MLP neurons of a small language model. Each row is named by its layer, matrix (up: input weights) and neuron, and shows model dimensions 32-127. Each number is 128 + 24 x the weight over its row's rms, rounded and kept within 0 to 255. Numbers have three digits each.
Before each neuron's rows, "fires on" lists the tokens most often at its 100 highest values on Wikipedia text that the model never trained on.

fires on: "\n", " partic", " w", " Ad", " Jo"
L5.up76:122153120138124091107171130124105119117121147132124144140136119141148123132100139062139158145095097154169097095093141130120166085152136097089114126134140129105136175110130119155117153100147108142114139122093093099089143071089148150147107120173125111114108141138107137173100103149123145142

fires on: " \"", "=", " (", " of", " and", "-"
L19.up433:138122144097097118112153121073066153088120142173156130168123135135102143139138116118096166161090119155076110096121134111112148105152106126131142152164119142137109118156162107166123101115116087155120115137119149121119137137125110082156127124136129119148144121158135102101100125127098142160

fires on: " and", "ly", " or", "re"
L14.up327:129119145141140082125124183116124096128149146143109162090113118131179163144143119105164097110129123077152107094170122129167140135161153156083117096162125144142134107151111160134113099119146126096159142109180148106117084124096152111102136098149178098129119097129130103134109122128115109159

fires on: " medal", " Dec", " grade", " table", " repe"
L3.up258:128144144175115149115176097156104185108173154130160097130085145145120103081127086142171098124151111104113136154106107183140160098097123104157106150141132177158139112104152133127115113083095115117149131104105142095108125141168120178110159147118122092153125128103131102160137147095148130140

fires on: "-", "z"
L7.up531:111105124120108100136162109109116132147119132214117165143088154116140096144143117118119121180158103121083145089116102070136118160163138142098147134157134129125115130104151137142077113130118093139113119147146156103092109123153126131099123137097136101129166113135099127103082113105160138116

fires on: ",", " –", ".", " ("
L2.up374:130144120132118057159115159152146165151132118135102127092126119126103129084171134178117102108143135113119119135110136138099134082119147140149099081109150090136112106157143107171170140158092166131154107103111139121147132121095210090128105102149141162144162113140152137168106110152110096126

fires on: ":", " (", " of", " family", "a"
L9.up568:133135119143138122126154174106141151099105118165137115105137147116143110088098123128133114111142137153133116127151135139168170107153145096103095099120149123156126106098117121154103102140116095100113155117113123145127112058079142104114128128126165149154181083116091118155186148176141113111

fires on: " (", ":", " of", "-"
L4.up291:150152164120129103118152146110125164128120116119174086132139108109137109110152101129128123145134127117113118173163143143120125088109160137085122101089142111140116112095147183103145163097106127111141108158121112161129084062068167104159091139152144144146121141135136087127174102142144111129

fires on: "s", "si", "cont"
L6.up469:145103139123115161124109118160131121141135161165091128133118111139118112078147125124100105094145087109141119152153156141141132157133135118139093155102075122099095112120126144144151125118160113121154137093105137135174151146083145093088132095157127105146118148162115142126144124137121119176

fires on: "'", "\n\n", " g", "-", "hi", " after"
L13.up297:136135115108182140104147126122108153170116128166087179154101141148138122111117134132119094167163150116077153105095125143120188160117141156124106146135128142109126168135112144117081099103110114129110101113084119140100129150127117133151171121154141111147126130139153124099104104102141109075

fires on: "-", ",", " (", ":", "d"
L9.up119:155112120161121067097079158144156137148108139140144117096114095133092071134145111176147120147110079111140149130143068098139143128168142183151094132145128103123081118126174101110140158137117164113094105133111100126134161128109139093083119142151142144152135121164117171110153125124128141117

fires on: "-", " to", " and", ",", ":", "–"
L13.up546:087167118118125104112150136130133107120144112073135113134158181134132131155133149099113158174118094122157126138132108128181159176119128100176138160131085145167136129140103123121161097138097129104164123114127147141156112128153133139190066108130149142141118152097136121122139149108106129109

fires on: ":", " ("
L3.up400:156103112096120145151179130104126144182087133130151096123098077077114098115123102114126136144094116115104121153109087136097121089141141142168084103112082143141113100114159130083131131104124095105159136118102134205153133084126169091112098171139142134140079158111144135116133091084172114106

fires on: " a", " and", " is", " an", " or"
L8.up224:116092145139110084164121176136119118151138121141115125097134157116130103148119124148163085090112147123103128095101145142175110129131179100101072130134095110134144116133093128145122148117167141142087137153111167107134112140125136107103092145138133128109081098135099109109167093144097159204

fires on: " this", " each", " within", " about", " on", " in"
L5.up635:164125131105127095194152136144135104112194142101138117117131135107129099116102164145175141100161130152107132124123092136138107116124111140114128109111130146164115106158067122130101121112134123109155109113089125124115102118142132113143157166135117185128130172118149159139137118145124163135

fires on: " the", " this", " that", " a"
L14.up349:154148160132139130150159106118116130130147166086151138131125133125102112163086125139127128115133072178129137104119156092140085139120108158133132126155110204148114156150104142133141116177121147138164084131128127097126133124127143162141135103091084153143150144159135117121135151134116126144

fires on: " (", ":", "\n", "is", "a"
L6.up278:156138106134134105140103143115122155088136115197141120108120088168130065100128147128132091108139103157093098158135071121121109109092125148101107076116185153139111136106126166111110150121103127147116180113087143131110092111100164132166123104139141143127124146109093121147157157149129089087

fires on: "ly", "l", "-", "d", "z"
L9.up522:156118138111099090125142115112115152140153125143098148096127163084126129127087161167139092132155179131092140072124086093130117131144123105118140101109054138108111148121130164103105143103149075097109144159099143151146132134134119142102119119077122096147139090142145156114097123136122135140

fires on: ".", ",", " |", ":", ")", "O"
L19.up379:155153135149127116089125152133115141136145151117146132134103136125156102099123157121123082128091102108095150137130168118134147119080166103112093122095122101138135117163153106155178119159150117124132111105101146141122113155123108168123085110188140137098116109155113130154071110165084112096

fires on: "s", "ies", "rs"
L3.up288:137119111121146170148157144102117082123161159145114138142113122123104122094115139123093119172145085136144110090145114195142151111136116062138151146128028106151110141143136109125141110126138131099140132091123114157128148119123110144096151093155125107127140105124123160122130117112152099158

fires on: " a", " the", " its", " an", " more"
L12.up413:156165125091146101140154135104112151128121142133193139128147137141096160175142082152110114106138114143134138076119118123138134186111127141144164133134124104139145123129104144099116146114097101126161090134107137106111141144102118124129181146061090094119170133098130142125139147149123100123